config = dict(
    num_hidden_layers=12,
    vocab_size=2048,
    qk_norm=False,
    tie_word_embeddings=True,
    init_std_qkv=0.0238,
    beta2=0.98,
    weight_decay=0.53,
    decay_fraction=0.923,
    final_lr_fraction=0.1,
    batch_tokens=[16384, 32768, 65536],
    max_seq_len=384,
    doc_mask=True,
)
MLP neurons of a small language model. Each row is named by its layer, matrix (up: input weights) and neuron, and shows model dimensions 149-276. Each number is 128 + 24 x the weight over its row's rms, rounded and kept within 0 to 255. Numbers have three digits each.
A block is one neuron, or neurons of one layer that tend to fire together. After each block is what it responds to, as a language model described it from the Wikipedia text at the highest values.

L8.up27:150141124101138160133164128123155094136155165152146085141147137125134123143104158116144101120174117165064111142170136149138134163132092159153165112144068128139145103094091127130130101079085156151144094095059147114118129072146143129148145151118143172123128090117123141134120140111133129114126087105140151127151162117150118111138162139107123131151147105130159110108135091095162096105142
L8.up217:153121114101131146119070136137123102140165146174134158082152111115117112102160137114105098097132122138107136128137103145133129156085075074127129121139155044131092116121085085142101123116125148144152147151117148103163142100153137153106129123110088157140133124110141151107153125162132174141093109182110143153076140151196168116121150095099129115144140105145161155132105149146128168150145
L8.up293:128115172152162153141104140137129131117123143161048140122150094106149121117121137098127170114136143096100123141158099152123119144127128132121124108113159111114115117154125081139157132099118169116121158126134144101151129090126170159138120132099129144124114116117100137163144139069093143117139116147112126138145162125164110124124076120130174128084149110131118119102119145187142152105135
L8.up560:105154066102106118130131156131139136162092092137136122178116124076164159140119116139105128123121144144147136126127131125097116165117114115126137122144113112099148188159086132139117069078140167126092141165132147155145125113157141083165138140138130144109130117117129134147171125123153120112128105130121129135168106110144148135113146075141176132122143092161133134112167126098148096121128
Description: Table numbers before decimals. Mostly integer parts of numbers in wiki tables and stats, often just before a decimal point (29.04, 34.3) or list numbering "8."; also scattered mid-word fragments like im(age), al(so).

L8.up132:127166157097124135155165121068114110138136159171109141121138123127163110156153147135138149145074137118077157130152157102125140120130117078126147179135095092155125187164106100149116100117117116143168122133127108096104097101145124117126134151135124076103062159111122136126125132114129100116138142086156133142125100107166137107157128106121146065134123073112110150183109110124126103151097
L8.up614:126158156137120135161151106128106113130156161119104101129145155178110133184149112159135080105124146151126084150111125105112107121088115132092114122149102121127158173116098113119159128117117115108133166145176113105126110119170133149117092146128120102146111119186137133081128142100143099132138081125178195134122167095125120150113107062130150127075152152129125122178133158139160155153095
L8.up694:140118146116148116114155126149105121093127105177116108109103142145078074188120122159133131112116134089118125157130111153122134145132172164099122125179138125165153125152140142133100128113079108133099141110106150157131131100106085167135143165115120139118116102179163107158160134102110096085149100124149135145143122140104155068090091128152155131121134142123135131108126136124140159149124
L8.up834:143129159118161145153100128138111124141120127113158156133118103132108105104127132134101143145162131143159120138103128142168087125084129105120131177120105125134155113113140160142152131132111133184095123159158152102120099122125058115141075152117121136111128092180159153144114156098102119105071070095147203126127102101169134120165104113129104144116111113143111127136167146098111136156095
Description: Passive auxiliary after subject. Forms of "be" (was, were, is) right after a named subject, usually starting a passive event: Houston was arrested, Arbach was ordained.

L9.up702:111193125100127152124100125136135129124126105192143096096101124131124111129121123150146145161130142126123104133114118127122129139151104130118107129169132122112116141175136099114105137142111141124142136078084078140141113095151121154144080147094103130093105063134120128131131147140124132110093108124165148138133128155168157125105201132139133165121118083168110134146145134144086122095161
Description: Delimited table cell values. Numbers or dashes in semicolon- or pipe-separated stat rows (chart positions, career totals, ISBN pieces), plus occasional mid-word fragments like de-c-lined.

L9.up296:089117143115140103124138100113161141135122139146132099154092100106143146170099137148138162097150138081131162155170095096120116106081135136162122160113135120112124131129163171127133127120128104116177119138118142134132130121113158139141139165092146125152173070117130148125116156097075164145115134110135125143158136146065124134146128125102146193169123118135110152127114167123121059149112
Description: Head noun ending names. Final token of a noun phrase's head noun, often after a modifier chain, such as investment company, Memorial Stadium, ADR program.

L2.up150:135137112120134142135140120132131097152146085137102099152138119107112124103151120119117125119118108132134133148101134131121104153175112163112137072118131159087125111137098096125146136126130141117139153120110145119139110070125130158154119146144143128113122084166102155119107135094156121117169150148152119123102128175118130113120123134121150108110096123123097107137093131136113148161150
L2.up159:108149154143103157109138128095122125108132121185117162110101098131125135096117159097173082135102069138106141140151120173093105137115110145142148112139142099086136142136112078136144115148107159099162133122124130084112111136152114099107150124165132136117103116137120119128133118142168163135112153152121126138146104146159095142059065109110156130094103077093156117121107098141137152157134
L2.up170:122131144140136137181117125140104108101172151210122167132105131126102069113121178115113112120150121158132100131106105137114085148140135122154119120139117144116137119133139087117160061114049129170122135113116149139121113076163123114129145101148147140151128119125150140114170151129130131096059094152163115136163154123186145127101138128130135126093099129099138147115128149133158145134135
L2.up203:099159140115112138154109140118138081113119145151100149117142137122125153104124133106146082163130131144095131144153143107137080133093136120133128152157148075100122159092133102134116119139140123148130129128146120106149135095165146116125107147159168132112126112151136122096131121127165159129090125159106102170142162114162144094140168104134165183147186164136101123166107120162131166114157
L2.up238:115135139131158142109126160129114124069095092165092100127095156152142113145156138093127099110120107136126124135137127151048107126113136138145138074129156090141185092089099072138098127117144130146126134087116142162128131110125113130152127145111144092158126089101153117125184113125135177106118132073155090135074124134168120117177138130168141113137111114153120154125128117129096124159148
L2.up246:126165144162138129162134169137133068127132113121148118114119116144138111122117124122155097144125100125117121148148127127074165119099117142121124124143155114105145195155095111167126129140147154107165167121129136137160153143133115126119125118139201135090158143135096157142146121167128125141118136149143145152144117133152125091121114111136185149145130140147119126239142147203147137124134
L2.up255:132191140156178164148147164111108062081143139143113126085108120117121137116140121126134142127134111106137149132118148136061126082092167140147145147137151129115084153122129098172130143122107150160150176124094142135152118135108103110097122118165127125134133150140131114120160159153109117126101106142098142162120150147158122104099133093096149149145147152162112109158132142163164140127174
L2.up290:129139165143158152158134156152133107171125116176096115096093159133089126102133131064135128100124073146158128159106086124072081142071110097177143124140093132088097099140104118126113121122128123133129147138119144127100120127131123110145174118140160105090133124102150143117167137119163134109096124152160159156127150131155140143091146145138162110067099122080154123102121111134152136109112
L2.up323:147128134163164164130116157144145073114155119167100186111082136118130140077128091123116109147131099127125154160172130133139115124118147171118091135144186133124113163147152102152088158154107120128166168140128128114147137135187114127083112149138144168102134132194144150087111157116124126128094135121133109128120159146173157095125142114094165131156186151159147152173161169168150129109150
L2.up370:131122140136111102121146148130112122123117093188100129110105112120125126142130187104178146116127107127080119133121073179049105158119111123154126094139113132120153134146092096131142086106077149146131129116112145137105105104109109168151142117187144136165086127113128139169167141112115138137097121115149113132119133146169118137134145143169135088048076112135128110142122136112144133163117
L2.up416:105180135148151114141115170157168128119126151132115099115126120137071095121126101150151155089130118121126110138094120127058126093104146149145110135152140101106111145137151100162126139129088119158156187138100108150162093112124118154150156164150118137117139144151104113088178137163128096158142151123143106122146169138137093107118136086152111139137111129146123126162120124185126143128166
L2.up607:115145154156159133128089131128153069124139120172117121107086126145142125126107109114128130116122141100143146138106122126117108141101187134173124129116168142105144128145141106161110130103138098163152152164112134122121133145180057154107097100163194142124148123148139109119144141101121092141133140162111108153142146162151095097144162104120131131148142172158111133222106175211172115170153
L2.up636:125186141168154139125117156132177089123121152158099124091109092119128131112122085134151090119163117089104121116116107123038114128110137132154121140127143126110125137130111104167141116110115142124153186126097163137138131111144115159121118132167135123123119099126111111118160112175112118128121162152149134136145128149165124098140170102114136140103122128160113139176128154179151127181132
L2.up640:134164096168110116168114129138123072127120095183117127094095130095164137123098150100156079170122099140137126141140100139107113132106173130161126155130156135103133149130127110142122156106127153129160129126106178128128146130177093107107109119136197098113161122173124077142170111103130117102169141151143145130104136134143111078125164144091173132179102169119111100211114094196155155133147
L2.up753:122190138160125181128158171112135074093112121160142112107079101143132121140125104122169124113104118160117146146152123127081099130113115099128121167137147127151137132125122125126106152130114111157138160101147136144149093117126135113088120154151125132098118125134149132104146152171112154146115136132104139143164149106154122119126108136081151127132114156123113144183129117188164084114139
L2.up761:121145142167169121154122144131139087099167126149126136103098120143155128140100128108133111130125119102086127166088115157104148104090154103179104130113135126126106175144140127173108158128132166134187165131121170111142158129161085154090112118132186104119160136145131102104155124146121098149134125127106123118119151159175142085135127114105118132150137131124097162208128145206155134114141
Description: Wiki table cell markup. Pipe separators opening new table rows and numeric cell values such as years, scores and stats in Wikipedia tables (| 1955–56, | 19 72, 22–19), plus occasional section-heading == and date numbers.

L8.up204:107118112137097124123111108141134151080128160102124097112118105121103105104101108148135122177138191141174096131123160150153143129103146151089144103126129112166134168139114081167113120082130130148120167097128185185149131120168102159153101134129164140110161108132128123149148163106131150140119130125123118138116136148126131112147153113105129099174148140155087116127170167161161102154102
L8.up400:100163143112093112180153109134118140119144144127136078107110128161129107132179175132129151125112165146139095129147160124089122123124143137098144123157146113089093120164122103148112128105114109154125127080134137145078125123119073138142145115119118127152114105133152134172143107137136104145124141119120104124113129121186097103129079112140130162142126159177150096093192214113148092129128
L8.up411:125135112123132135148134139146125069116152109156143124162158126142084115122123168109118158132121113130156141143128140139093087115112114108148147119139118068117087129149130121160101140130123129141150133121128159119155085128169100116175106125099119148117122129133097122125113132117140133133093115143129149101149159116186179105163108054111140153109148112133123155108142104125101144165106
L8.up520:115192069159086082095143127107158157113197134146132088128136109151130113107121135131195116186167142126118123160132159163106094133092160139136138158143136101147126184117084138094120168095131133126127147098132129141111149139149119107151117106167145087112117118106118139139143144085148130156113149118148141114127122131167119120139122094125133101144146150167132159172132128097117134096118
Description: Mid-word name fragments. Short letter fragments inside foreign proper names, mostly surnames in lists and tables, such as Golub-k-ov, Sime-k, Rubi-o, Lo-ko-li.

L9.up505:131124172091105137133111129108103136140119113203112080112130120152121153159118135132162118137115077102144149116091150148114136157119151168140129161111157126097159136175107103113153130121116162118161153131134156107133087074099129156126121113114140107136131172118119129134138120170128138155117157115164121121116120104125104106121128143104129091119067103146120079139123144114191110125114
Description: Table row end. The closing " |" pipe that ends a row in Markdown-style wiki tables, just before a line break, e.g. after "51.86%", "3:40", or an empty cell.

L8.up10:123132135136137102157145143139117114111122101159128142137107186134092108159117157127109150135111125126128128146142138134101102152094145145117128118115112121091109141143108132153133149118110092142121102157086123173168106112138113156132184088162120153133104118143115143184136190098121123135088126097174122148116143148129128113130152153123126119097118089154136143092116102120133109123099
L8.up50:105091135119132126106145146160104084166132120120129097103116146141095122137125150134103109132102131121109154155142126129106127156122112146087145097114097068174170136190062141146161146157065117110113134121150126152206123168121104144161166075091181127174106113119056141152101153136170176158095127106135141126160175126100106117113180119137123135084132139127127156098159132166142132091122
L8.up313:075105121116093136096109111131107127135124137125122094108109147153108132169129093130122119087129134110153102178133115114113127152102105091122140168099137093169143120152095184158159138152126158110162106121093165122159147096138127158151159120115196154172121079136109155115123149102145102136127105152139118095101127111116135125128094081118131110143132089122120130096144146129099101148079
L8.up631:053129098139096157125147136162147124085103107102160129132196122131124098126109144153083125164108140068120127164117151102154115123115149134170116139127067135120147137136109122086104116123143113167105101150124131122195136092107083112148112147134137124107125161122145111090108129120148099135143107121122104146144145125122160117098156097141115163175137151120119140148087158112126099111119
Description: Role/occupation noun endings. Final token of nouns naming a person's occupation or role, often word-final suffixes, as in saxophonist, driver, musician, baseball player; sometimes club or company.

L2.up59:109117128146130093132148122158117132118175149105148134152127124122135113126128164159132092141162128110151149174144114122159136167145172131132088104120126172161139151124110116162128120115087136119144129136114129132139114129183091155107099121142224106171147137163105108088115147092145146127160141124123100101089119137117144124125153162115131098142093147136131123172114189129120098184157
L2.up106:140147120146157112111111133121116129105143107132118124079146106150135092111130112173128084135145103129141181147124163129130102124149109125125122094100102130140134111095037107124105121090094085160148195099106177133107136069143106154138104152134129192165138110102188156125128092155104179078154135150171118124135165164171148112141140072130129140138157114144129093127144178101127095112140
L2.up146:123099129137104157081128139151156136133103142099142174101087098089139123132166156121160151082155161092168126124141170118156112112108132106137128132148113057119137105144133101130132149129139116167150124148136126177088120158133141133160118131148129107141152124151142147112106145129148150119121148079117095096154133176115164136119107109105132144095122131174158157124116151107112099088111
L2.up261:130117132105121100130120121156144155155184154143149144138135126078137074107118142163121120128120097128172099111163125105135126134124125070161104173143078124145151138120136112118095154163156135178117119132100135130115126146129139158151131136160155157163116112128121142127153136155090151132116124173108102119123171133152096127136131123124128155176104112145133134105140094119149125113085
L2.up283:141114147132134129091095135118112118093137105163131120156150137114133123133143100174146116116091113114068140166137117122130169134115193117107116185150147135126118153126117094127133126128100132142200164148133154167150131119112129175133119149128167139159172123147116129123141106142142132133123115121158062150108124132142148134162134116114105145143128134149137136168110147173138098134124
L2.up349:100133107086165115114108138143125158115159137125123121121145110113113113101140141149149146156143126143089143155112103141141089131138153080109130128112091133148078110112104132104117081094073142124130135109137133166135094088127123131149165162139136150185142133164111117102096130116123153135151120129167100114093137127114158153121102116139124124125103136141147110067137131063115106118126
L2.up368:125155135132160119138131115157120120117220122155102152134091146100127090095139134157134103128193122163170136138127109138126115155130126136167123150121112132144145130113155118138105143101082117154152112199079134129116138119112065127132146118147152115135133115173159154139167147099121156126127116135143115103126141139157116115191134134106121136142103088132133130143119151129121138166127
L2.up385:135128135178155138129105118166117062131155117155130172120092133123159107088121141112143097152147121124117119154105108148142140155121178125102117145132140107147134158117134094156123132097095145152154148134104130144150147144156093169101108122145238150145164125173118117118116149130133155112121122134150125129111166132130143086155148152138125122153142141157141134241120148221127104141176
L2.up491:120158142127122139086144111110087142087118124168161136124121168137107078097150134175146130133113128118151159148131150151144110102160135116118118144154088116139148151141093098117133119103098113163186149101116115156152129099120100165097109143158130166150140080182109123139150126122139102076146117108140145120110138127173119121152160083157105174130122144142130126146172131128151118129135
L2.up509:120168166164142102175145123128090119132191143163105165074129127110116094129137140174123094113167121143150161167120148139115096134131123121154125097161124143141135159101104137149112119126122090196112173133127140128127132071164102132109128137144145157168126103175145151122137097084139148122112080133130106122127159145151123136117113122140125173132131115099099130120124154120163130107134
L2.up535:127153109148110077114112119151101138121141170169133147123112136095138105106127117190177137112122099134132119132150102122161132104109178113141132153129118139164190093125147117132163127137120112150145136137149114101121145101117142160135098148146160138109114148175111117164150120115118135111144115137161094143149154114094130088146134133132120129098093133146099092128132105139145129133153
L2.up589:109156128094121137110135112154119160097103096131178122124110112109098092104135117140172176109141119098080140170115122112084095154157188128111123086130081146158136107133114097138158103117112139159143136115112103164140071073114104138168132183142108182130141116141131110166121141134129120078152116113147119133161140130144097137109127132130114140112085110101138096095124097147144112122144
L2.up659:125146153097143138108107097153080131121130141147116172089130104088120100110115159178153117142130151130088147129139144155112141145125159114139112110140095130187145167119140083126117115105104123161207145108128130147104140096138112168144131137146161151170158120158149110118177142127126124101131095135152127107129138188129128108123132099137094153138111135111141082119135171122151115176122
L2.up667:104140091136146099116122100127116146101176104155081154116118072133151097124133133145150105159114127148119140153110125143146125122125142139140113134125126159137115112108138124156129140097111134204115126133136128110132130081154088147164111130155149130178143086134128123152107139123105156097135091172092116123096111153104144127103123116124121107148110103103114145144117159156121116166145
L2.up701:120143080102099130111104154157113155135140106119107142151138108085092076101118127184140108156113151143109124149106122141110140191136160103128123135123089152139118115122125106113116085091103136129138136153118090128117101117126137148128158133147144134176170145143067130123133131145102144109096112132112104118121089105128136121120141145109100137146111125147153104079106138080102060128133
L2.up886:111135128141132139084150136174104097133178153123132125132100111073159107126129178159152129143143102163127155165130102148131141109154160120132087136119149149133157112146115095146155150134067130152160158148090154148152111117163104150108092127161193138136190095167150124145123124127144103118133142131140121139137118197126110132116138127116107124118110183138151123161109163145156095143141
Description: Final piece of fragmented words. The last word-piece that completes a long word, name or code split into many tokens, e.g. Czechoslova-k, Rybárikov-á, RTL8211-E, fieldwor-k.

L2.up97:127146109066088107151117078140120155136096100125128133125163076113122081128151149125158100095142134147140153115143141110126117109107116183131123103125137141118111166096137146124097129154146117124131145144145129129134124114134120141083127168137122132155105115152159130100125096119153121112138118111129158175136080143155126120114115138114197175109110067156079118117087126117116112111124
L2.up215:094126167060135105112099112113104154111134097152119142108072129153120085091164148109119161143155115153129111156107117112106116114125159162197084168114126082154146121117129115126134164083113096133146159116106150133100108134118152126146147124116147117133106076176131105159115159153105142110132108148114119137114117127100140129094125127149123122139173106118120116136117118107121129142179
L2.up218:097147146113112181123098107112114131106144094155110061138126118152135110122125143113144089106131104132121178148141107119151091167075166142130138129137137145091130129144182119134111142115134137117137116129176175128151114116130151120103120176089153143099113090148166157111123128116141146084077132104136110188122150123139173143160125074134114146133127150167131132145151139130111117142117
L2.up271:089135133095155124102145150151138120148118122163144109156150131092154109156127166122154104090136096134107149148153122075106141144110220167158125181120110124117140111146137100123083168126102150142151108134104144153130128155123115131134116167116166131133128145196093108174145141139140113105145133144106111129091133139177152134166144114107133125165120159168160106167117107132147121126108
L2.up425:139152125107108124122132169135127113130181161139158175154138147133136092153124113086132141133111111128146102143114119130119149127119134137127138145102134079116174130127133109143111168127129148144134114106135131130132137121116074143147133122144159142134154131142098085166098161110141121134135106176173075136098114171150120103137125110134122127120137147151146104136134118152138118143125
L2.up429:141114175119161153121099135142122116130117107137138097149124125134133087127139147120155157127150122169132132131139133108097166103118127133150101118131095088134108164117141104137125139128088131127129173088181170132142107118134164057131113133116110150100088123140135176111120177066149167110106103103145092133122102095110147064146104125108134119101130149120163125143138085121105112097143
L2.up477:078150136105098140136121104164100177148112107135109080144115113128143093131138124141132101127185113150142126140138142097141122126118177153138078144145125118134108146112152125095113156115149102175130137097104151177117116134142101148135108201101155128114138122174181157120136144114156145074108082096140085162103104135157108114129068114144144127145129151128162108129106105128123140138160
L2.up504:133153142107117141125129097150067104125090090148115118116129083140112115103129121137140095115138123155171099124116133104126149102155157137138116151157132140104111160131144099137154151086098092112107117084155163161105119124128146154115106154112117111086098085157167145139119091128118114125101169124133087136106119097127130116120115108124138138134175133144132099128152138132109156152160
L2.up541:112151127116100148110114126144105148169112137165124094131141107115135147119121132172137126127137123154156144157127098076139087073118152155118068149121172137094141159119147129150111186132166121143124136148101152144091148124157102115131155197122146106125125113142134128144108149141145141107131160128148105160116163141135153134140137119134135074147148109114122090135104138128133144131102
L2.up552:113120112114141089157142149154133116119132120128145064117109108101135080124121136122138118134106095137158124145102110145097141116068119148212114107104118118129098123131151130152125129136128154184129124157135153134129096131187114108140140139161121138131118125130198134150097160106142132149129138125148078163115157136125127151134106146171110119164083134121147069116098114116107104139135
L2.up661:133162127138103142107075119163127132124122103148136118120157137159111111120129103147132124115176126147160181144140152100151111131150154162136153148120135127162143160121127139090133141129105094161141150121131142125140126101140152148118133158093130142117124049155155158137137101153127132100092088124140126155125084139120151134123138134138157171155144118147148132132151128094082164100107
L2.up665:098127119101065149146144087127120115110158099160127158136137167126122118113109156115122092097106143136140119130114123117128145082129157170098151127123115158108127116156151085120148136136134140134117138092151137134135121097123154133135140152095137103126167135179102173159117148135093108153089093138173094131126130122126159086112106122101188118112127119140152137147112131156163140124130
L2.up704:147129119162070110197146112114141144090138128106142147141130143101117136111134113173152143196126122191105109142091108121109094089137147116137116087180139137137109150130125162149121144132138129135151085116135122145150138119089128127098160165156121133093142112129157136130109096121148148151102153143122150145126091088094125093143113151112091135132126130095103100127127139124161137137143
L2.up798:128156124167130133164122196146107095101110147124097100139097124162125139145112111126141106146139072143147103151133131122108093092066124107178146137125149077122166150146128134128089157128145118126144111125101139092137132147160103116133117158136151107113142139138140132108129121167194136132098112117099108150139155103156130144139110132142161139140134108155106115147100118132106134120125
L2.up812:125172110129082118134149117134151122119136104119147118126133125145133106085122158121155153159095151132137100141122127110142099117114168119114104141141095156138138150150132129140157127121117143143108127117116116124175116112133109168174122121137119100140105063131174104118115121145128133085103092147094143155109121177111121104110142180191152121118134107129066099128111128150121150156124
L2.up833:106143134117089131101147166129140142138148162155141169159109132123099098143133123093145139147140118096140130131106124111129141129101139136151100137103138112089153097147121122128134177161128186131165126103148109116120136147140098134105138148112168154113084112180090170192112134123160126124074114117121098158104105115152140094142138101125146088124164168124160137123147160158118108137127
Description: Category nouns and field colons. Head nouns and colons that end a descriptor or label before its value, e.g. "Bengali film", "studio album", "Species:", "Postal code:".

L2.up2:133154122128163135193128131139111089130129118143131103111052132119117113125113122111149139151123129120143158141142115150073123122076179135136116163147169105096146124164149117176149171142089122143145159112159113118170114123140135104140140158110131117134116122170149120184124167132111113132132116115109102162142176131156143092115170103147119134139126133179104125158083126171118095152103
L2.up10:115130126102113157136139090135104146124134114116107116132138132115107133109119122120147105145109121180121122145120069123130124126132161152125079116206144149112143088146133138154095147093137116125120136152115129166134134150128112130118113164138142142120087102185160139113125122125162149131124069074125099140090070101152121132145118118124123168150143121156130119129125129137115102125086
L2.up52:123128156154130128150117098125114099135207135146100102109116168145129128131143160151132094148128090110166116120097127152117096107081159135108138090113161104076120130114124138150135127162120112085105189150137167173134102117113137116136113115129174150096117100101139154134119160128182115143086144110151116158170127138154149101137142072140165105165124130162098131192126152167133140164153
L2.up118:106120135108128142086096107153086135077135043170073133098110115139102084128130157176116113118128152112158135142055117122159135130130140137095120127118132123139116070120125091133133150161131099125123161155147144156131136087132141153132151174103126112130093092156147140137133149130145134081123119075162113145107136109128143144146103056139144126118127140156144128126115165119097139143086
L2.up185:132171149133135103111088116148173133107112107132132127106122112132082106139149110128127176126136108123124146121082099158059139147137136109108117116158131122087093123149113129181119160145119096133127135093148095134180082117167106075125172167125103135141110091153143101155120119121111138138103147134140086109111150156157147127133159108138115117108078126125099138086124126182139107128133
L2.up194:116135124116096148142107170119148101125160156154073113135112136137153104145108109117135129144133090124115191136090132159087123080069156216119123087116143095092156138117113088139113136089134138122119152118106151102165121114140104087169146109177118140151093072104116136133122171114135139113109170131161132163107134151155110094140081089088129145149129140110184092120156138145157092181118
L2.up219:125152174152162125140106146156142085124147077177116108100120121153121115105142125132159109123159110116105124147111134140080108120119163135140094111143154161090120152134134105135121154127110142131112197129120164132206155080142140159103115135141153104114144123136147115134156113115132104132087141114170106133168095173181150087142141077124152125166119132146076147162148166198180129125151
L2.up226:145135116116138177137128157135155081147140148149128139151140111079131106139133119194153090158104096144132122154112136157113137167123124111127111141119068152110097117123137109123115123135145119130116099099135152116128118099132106142164162185102123140109107096112083123166098140129141134157124160106166134155106121124132110132175150120109150136092120119161198115135119133155104141122109
L2.up327:066138116113115143142117095134123109105127122112133096096114161124131104128136117173126073124103110114135154142101097136092120142088142163115147106180146129134157119130144091130130117107153150140129116136113166145142141123154113087158113164113130133149119091103169159172141106094147095111105119145160127161092107162154088121148128083111116149132120101139100119139142086131107111110166
L2.up358:095157146091115127139139133137134094116121151131109169118148134126133122126135124137134135133111073128137139127116128066109153090074140135131110158121155106093140122142143108128098176159123117153179145123131168182129136103114130116142125175117169088106154127153161123163113161136132146121092122102129079129100106133147175060121085103079155132152093150199149085158119155130145123168103
L2.up520:131166145120161148132106154160164073149157120142119113124104128147122136145131126134128126144127108076139163124103147159072118134081149108118095127119164105078122136122136102174134134136124136129122165124123149127175122121170136119082121132138159131128139124133137143131166136152179155132092142123139091127147132136128138105120139089113156134131129132163108138197121160214135111139157
L2.up733:127168113083086157117124101141061149118118099110123115133140112140062093130154115178142132112116127126143104132128127081116122129127162130110129145165119179135116140110131126110135122135113126071111154153123118138143081124119133132138159193125112118098095097142144130133111101147125132103110152137173088127124115133134139136105110062122137124147132130167125078114151152086102161135124
L2.up742:132117148085116127141108127149101101119126088133144154131098132185103104156123131125144139104142132089165138133106087162100134120085116137142110099135072128143153099134126113129114154157131133130165125125165107147137116101110125115153165147144140138141108116121111150089137131070156156137093130105123097108130127152131141114160181044142130108166084104139124130133129136116113125112115
L2.up747:128172136114085143111113093137107147106156125115090169116134132106109099109138126155127120121142160138137122122148108119158148113130148147106154124141160108119141095128127128111136116104159135137124148108132175170154093130164143141109140157117122120118119098124152187104108098096123136077089141071160102146083132094124115094157114089138139136118142158177117102147173139116131116138116
L2.up808:159131145133140119143116111160117078146167088167109117124103146125144101116119136125134084172164120145143160114093113127146125164120138156166135116124126156093130149151142127163082157131115141104124130123132163099158131117161114140119111135111150115143109088145172158134123143129149137121063152106181117142093107146139147131153110092111118155156134144146150129163152150146130137138098
L2.up837:116167179137140114127132125189120059146146101152117127115099120153122129117111124146141097139113075073144139150119132123130147150102162160147125141130146093076129142133117120171106158155098119132118196116115169163175149105131095137122102133112196162110146116173141122154153146136141122152089130144129086172160145154159157095139140087110147122143144134133164130198127201199126119162155
Description: End of name phrase. Token right after a complete multi-word name or noun phrase: table cell separators, then verbs or line breaks (Toruń |, railfans had, minnow =).